config = dict(
    n_layer=11,
    d_model=256,
    n_head=8,
    n_kv_head=2,
    head_dim=32,
    d_mlp=384,
    vocab_size=1024,
    activation='swiglu',
    norm='rmsnorm',
    norm_place='pre',
    norm_eps=1e-05,
    positions='rope',
    rope_base=10000.0,
    rope_fraction=1.0,
    qk_norm=False,
    attn_scale=0.177,
    bias='none',
    tie_embeddings=False,
    parallel_block=False,
    extras=['capped logits'],
    init='orth',
    init_std_qkv=0.0304,
    init_std_o=0.00648,
    init_std_up=0.0304,
    init_std_down=0.00529,
    init_out_by_depth=True,
    optimizer='muon_variant',
    lr=0.0101,
    lr_mult_o=3.0,
    lr_mult_down=3.0,
    beta1=0.93,
    lr_head=0.00743,
    grad_clip=2.0,
    warmup_steps=200,
    schedule='wsd',
    decay_fraction=0.691,
    decay_shape='linear',
    final_lr_fraction=0.05,
    batch_tokens=32768,
    seq_len=256,
    doc_mask=False,
    train_tokens=236300000,
    steps=7212,
    dataset='wikipedia_en',
)
MLP neurons of a small language model. Each row is named by its layer, matrix (down: output weights) and neuron, and shows model dimensions 16-111. Each number is 128 + 32 x the weight over its row's rms, rounded and kept within 0 to 255. Numbers have three digits each. A neuron's up and down rows have the sign that makes its largest values positive.
A block is one neuron, or neurons of one layer that tend to fire together. After each block is what it responds to, as a language model described it from the Wikipedia text at the highest values.

L6.down36:177139153110116152175094113150112096130069128096191092159112066098171090138153087098117147115124157117153111144097077125096135116163056098156179151119084162141174181131107124089090099141150136041115110136163121116146139130104150155094128131089129127165128157127193096126146127145135079104
L6.down265:128131116099190096119115121123134129198150074192095158173177118171119115108194115204068148078093103135116155142144150122081054093150156168153117140143106153150150077103154155059132111112099099118166096124118106123169165086076184090128118143093068136152107147125147141123123185134113166093
L6.down291:100139121156197139120140135097108120114158057153095113123094119050147099159137117125115081147080075113069129187136121146148124100103066163206075123133087133110127151101142091171136137152052135111066099122109160147143165146111107176086172205129128142134125207139145131150144110174131172100
L6.down318:130153228131104160110091100129114112089104103188114130141120151080089151126111121125101115148133125124115179155109092082147092100076094102072146200154186078130144092106124159198114095111059113136108159151121128132157151083169113160136127084085161117119122115092121187092172084146142146121
Description: Mid-word fragment continuations

L3.down74:126174116183153158104088122139154162126141154115129119166110098124160124123138081187132095104128129124121122163089043166163106139137108133157132161058170170113166138113137112162102122123118141120179110121136100100169082073155129159146139148121145083176157127160067172143104136104129157130
L3.down117:152124096197118157100097178118157110130107119106120182102132098075161207175121112164192130171119143110161155139142108148169129118111157145105133101101120107095192146146124128087142079133127125133140094109167112127120078172139092138089105171190129063128163167151105091149126154113123136094
Description: Split wh-word endings

L6.down201:159127137071116196118157128160121098089097126034096139138163087121151161172121105145209102132110136127127047173175127107100063157097092106176130088111113156113071094122200145086126130193121115113136125100127100077140137115117120096135066155088202186124110148136125121138136154156092088087
L6.down230:130120065126157134089134147111191180142140079138102138142122090053119070094093132090151201193115161123173173146131118152170123100119163087120148142174189111105143196103131084113165105059125079129117105133081121106059138072088134121144124084163145063111135166137142105129102113113160101090
L6.down288:133120142153155115175129086118143115186080100177184153121154117127104101163165127157144075082147101112109131130156175140111164120125125146085153090141138136095101106203157156061179140058081147083111056102179113143064128138166110141115157091093138120136161134145119139084148139119148155094
L6.down345:107105169114137110158165129168121130109076094133091088163132092135135100140128178158117120166143105174138117097099149167136139116144058121104171137119061142095108144094161125114164114129106061085153146092175140117142155129120164164129118141153162117099191137199131177092109060129127151066
Description: Auxiliary/modal verb endings

L6.down8:143096126120173129199145135125168113124206145168116149142105087080170143168060060091155189105109176150148089153138084134111084142138176109183126173126102161151119186140152143155135109123090137084148088145088127123135184084108121151117097171146098089133114182165150112095100109086092212118
L6.down301:095141114148140114159161079143127163121137122077067125139105083137242141171136156166136115096127072115168137167126153142137165123180091142110074148102129159130103105074139112087158088154189149094118123110122165039104102127046106121149181113068087101131166133122100094131124178146190118051
L6.down329:120133119059147134166104077211141111177120109168160167115106121076078103135144085148102143113088135144034162116080185142175136125151141147146173069150113143096102140153131121150093153170173172196141151087163074143157111098154165146153151111087102145133146134050129134079122066154173121140
L6.down334:109156165138166174095146135093126237144132138092136118133050089134123126132124171155166121204188172155153097139115128130181084087083114065133141097153107157082138131162146138117124137115136156170124170109113133140103049123164121101192140124150140096149159048136128153109132129101125133153
Description: Word-completing subword pieces

L3.down100:122129101154183171114128146148097153157131171147159107140102123146108112098149122072131099147205122187107128122184201138138108098117146110121142134157104117133129096196161166117156109053128122090160123073073143141120164147152121116063150145108096113166061094147141090118134123098140136127
L3.down156:080108082110114089153152085110137108123118066118132134073148114106108115183153173142089139135133173151107132150075131136186147209124116129113097119110111127164119158170164171075139147090083128131101131123148157144080082115099152127092103140110149140155123115149158163106118187162114165149
Description: Second fragment of split words

L7.down12:155070171112098122096075102110115102064192108131142150108102140101081087105166109131115113119096135152144130184157066088056068204094037123169119122152105084143166121093150096079152164117121183142139091085167127153129104161099141067057132118165142129103113123142106130127149098078167090126
L7.down44:164164069079109129120134169170116086134101144104149192135085084096113186113164179136135110159157151118107078099110158211111101099096175137105076169129076133140117121132132122091115149144122087075105134185173125113168090120147195087072112128159145146187104116092124160147163125154126106160
L7.down62:079142100089104121157139122120146136084179098169065139122132104126150119111063105141084082206151209150110122076118162137120198070080141078122081046093087152117165108157151135066147133085161088097102191133119132128174135071119166100067117128092129102145133103132176157157118045106068158129
L7.down139:221179076114160070111153158080112124156165138153111180144166137146061155114136146076138153131081142128161175129080131216201141147125109092092148151143146117083163089123135165089097091121141113141098118127122131144129178118105122124152176113141153184136169119158134081104112176087178097163
L7.down215:133156113056147099127115138144141118138113106133155171173111153151163070173161151140142112087121130149136090138092012137125121116181137088101089097099138129165194116123146103101109131146133131128108089123126095150140176171148154092140143157099116097124105187137114195161205073080135132146
L7.down270:151151183155156128088112140106157120127126140132124138083118158137107177146123090123127148097123093118148148166149134133099167079132111138113111119180106074132132102191141144114145102095130177117075146135136133168138060143147141131085104076143148151143126134178133140156105167145114096111
L7.down332:111123173143154134181166161118090182192119075131100157149118135161143156157126121186090120117061066092080129119157210123084109129138163108163179120113071153151085139121102118118076161121115108105154097108213110145149174066083124092097082126120103138144101149115136131164117150130169147131
L7.down334:160153177120160148074113141081131152172090151141154119097056057159109103121196112097160161073148044130129162133089163137102093106147158125126125146134139163113149091137172104166134110190129115188166081129124072122127170105122092126138160105184099107076143128117102139164130138118104140132
Description: Word-piece "b" in born/ball

L7.down9:188180089118134044094141140142117193134131044142163121134140235098127136134141056142141128053072183082090168113134136105131090198171127123142071095130116153182094150107149142114120108104149164166084168068126137188143142130136102127063174106148131110097129113086117057149126145125149110169
L7.down24:126081040100125159118132112174181075085096110137156122127081112092135202124203137180141111153178153094162139151115106115161155102117131126079102195112164126139073149153197174113129163170141138145139208112097106168050115124139118152100126156091147123141182127175210153127170098187176142141
L7.down52:089128146070113116110132114225097192077094147132163088127082142098110187126131153094167112139135101117111111146215139060142125046158165196117100128136132179158110129135088089153140108069085079139132123084125115148117150052067143113110176108123143153152081117141132134115135103162145132152
L7.down111:180097173137105117148077100127163127131098134139102135138121106168090081140202100109139169103111149141192214123122188131080116142142144123141126130122124132119141161151142193105112174169130197088155096147155159099122183098152119148103201112109068142120155079119127157111156099135062090148
L7.down134:138112120117223106177109139148159183156107165089158123088200116117098097073170141109153082178149067092090152092108123162103100127160151163124154123151109134166131167087085151163163074100154157171137118106193121090122133108122093071077088116163188134153172150144136155143155101167129130115
L7.down170:137147140142151121089137113214116176089118162075165151156114139137139170205126135074105170104116167138163107166181089104185091047131127113152177110170115093170092136164128125101104144095083128188094096162091090120121098152181121098106147129177134156121067111143157114120151081147180136070
L7.down187:085156131119119144097093104136139133139139093072125128104100139136140212169086100132188099153172126172158116136148129165161078155128172134062148145154170132137085103143063129074095131150155130152156082131107123144167087167117109147111130110080044191096113143118122139133105108131095091115
L7.down256:108151142111091125140123166143173160133068131128154154107112140126142107136124099104119117139046152204121128210159120132141127146139171099097131085195103102181119119140177113128138136156149080125092134129114051156103086158133058156145103127086116089116132115103131138093169152121157171096
Description: Final piece of clause-openers

L6.down144:157148164153172172134132141072141132102163140125100134057121110058102149122159180145170076123065089116133077193128073154169118159174069118121138101148096153110104024105141118152167115121160107144102132146179139157112134150102111115075109092153130089113139158160107126097054132106176151061
L6.down170:100152157143164110166156073160155137076154171112107106091068154143107138191183128127150117152089151118085139197088110144190124139152112068122120136166182107110133159116188166139185117090078115113136208134106149127074147154170107146088086142112124154106143139163089107089109147178077079120
L6.down249:120127170061188141188134089176102128184090131116131188136095143156115158078103112197128109132119113051094095136103116103133105127174130103154107136162078151129077081116032163136165098130119161106124122079144128086121114170134125175117126097141076094096087114119096128133147225109150168089
L6.down365:127056094149148092126159143170126173139130121126135143156140089107063093130167123099113088169106141126108116146159139126161137102097189113123142109115101105127140127177153117185184153127137106106124193182161044106118158134153146166123089227178091167130109093108124090122187133109096132114
Description: Verb inflection endings

L3.down181:097163125169135083066100148129151160111108180144098175118100187127108141137133110120110158132115134184097118128185117125085108122113164128143118108157115155155160082102135149168093074139197170130158079126126080089125184172107138127172144143099091146129158173159199171216161125072106118161
L3.down197:117088148099149102097127125159156146148112088182124090132100132133145077130099129048115137128150097136095116115092155107152153112196086186111146110107126123166112132128150105181154149147112083087194094148152120094117088087082101122088128160091093091132144161152152204133159133138164144095
Description: Word-start " to" token

L3.down14:152123134136124154145180125110118159106124144123093183142176150135150147197138123151145112135192122150085145163155123121089089111137138113096150137117129140142117134105131127058097131162186154093133054175200079080140148162146137101112177164105184175182103126139093135138156152071137098136
L3.down124:135162130115127125140100127188124137110114101141128162137153085155135129140153112123169130092169137130173148153126154126152174116097113130137178164144130157160111142123167144144142116137156110127139115100153128167125185184139183120123108136069119117114136088114113152156114134136135133148
Description: Word-initial letter fragments

L7.down53:182127101119166085143133093120123114156125124143099090107139130090124110135172145065112141123133142098127131068155135141124177114106104172083143103121125154117156140086155147148170163132161081120149072129146112128145130125153089144145121130158112048157117164169085120173129104121130108101
L7.down87:092106168211140069115132074097163059125145129097163149131118160074131149108107107122100104133113096119147129135089154130165119133165132137088130050171107193159058117118150217133099180064135136108097189131095108135135159116133115099106159187111108108108141166122134107198044128111050138078
L7.down120:119151152139168119126139124192160139153090165082123153092146163120121089079104119117076116093168088120084080100156145148181165173085125077124134118165083158128103145082124111106147132106082104119126136113121108102092143128151122131103125120089088087124140136104158147139133108157173137119
L7.down202:121128166132154154163170131158071078139107158123118075104054149155112127146083120141117112165135130161082158098121128054100115122139209120161156132186127119097144176095137155104131139191084064087100168129119093124122158192097178129144153153118181195070074185175148121116156108116174155055
L7.down223:125173103138160132098102149120110129128171124142136155052159080169127134144108110032130175143097125135122132131130134105139140147110142164115105098127097121160121094138158153133105157127220094166180114179140141133050112179113123112118132105102156123108158148178143172108095110096141090165
L7.down310:189104132109078155091112169149147086165159066147152144152083115118113139143142145120165101140120087088126127114119174179152208111157141129154108153136098116112122065113111116133108144182119094144156080223172117166104145136069126121145140154052140106138099116083214156147111160124054117112
L7.down372:147137169107110126066146100154121102169111168136147152112125130156171130073193069138164112169140132078130137132120121167064104133082179174108170073153127153136112170153116141129125143119149171146102121089064103114146134172111130137081148092156131113170149128129185141082117134139083098118
L7.down381:158158115123132140111172077147105180151114166144158161085130174147152086097181114053167165175132075128139097168083197124123167091106120122136112140140108123133141169165203113080116082188108087112141131198217148055136206147114159121082103099122125133128063086130127124136143140156140140140
Description: Mid-word "ed" fragments

L7.down84:079075123081120170111107152162124111155156081159094119156094123139190067195126196127133154150110144170105155123142082090089079103110108145132137154157115110120115202128133168125115137117149142133149145126180090149112161177153148103120081096073073182163138140132082120132125145113089108144
L7.down155:062186182133135150108124072141118096143175093113155143147138122155066098202150116180141134095113098078160100144178066107113085112158173118158158151088178077145137106157154152166112116138092123131114141126110116097172141174093152151146187107183120131113115038071169098106195135150094088152
L7.down180:104138118084135110121127211088120062081086148081175112132162141097165122147119160197095098113096111122140161147176081143115168102173170108191159138098109139128114095116113110105052079132074053143133105141100163110205093127166086121110108136150137138082152153140130144097089110156069206143
L7.down184:135096160101139078138164131116131078145090117199095123093103145128152083124147123103135111106150058140071130121106097098129128069175144129149120084126074097138070097083157139128158141118097067099201128116145138148111139110166159136117142142137105153143140126138105193170131123142205109102
L7.down258:142091081129121151099144131080131153190188082176142107107126162128111112097155128103177169118091145136136131130122091133100142162095138138087200146090150099137149166169038173104133141182129133154087101129141190159136077108122113114100182128146123070116118174096147127128133071140167063101
L7.down265:108098120091079087140126113130130164153169137170197136106125129088080130082093107141103146084148203193172089100120113116117091137143177072117158129102220119108142100146131129141131105075116146110199149083162114149125041160080086108120133139124062151092203146107098189121130128134148074120
L7.down337:092108120125148075168144149086111100128176153105080150140081124148138203131112086074102115081160174105128155085122109117121141056122135101103123116152091155129058109114096140093133139149144165091123124064171131120141150130157180165151126126109123157088147173150132133135109122137196086191
L7.down370:133178097176130173143120160123109122127053117099095115092163156161125091110078139082100155152143119134140125127130169133161146108138067138083169134091177163122154126089152091094087118131091066080165221060139171145172118165190087126075170118057133129113171161064122143133110109129132119121
Description: Function-word completions before verbs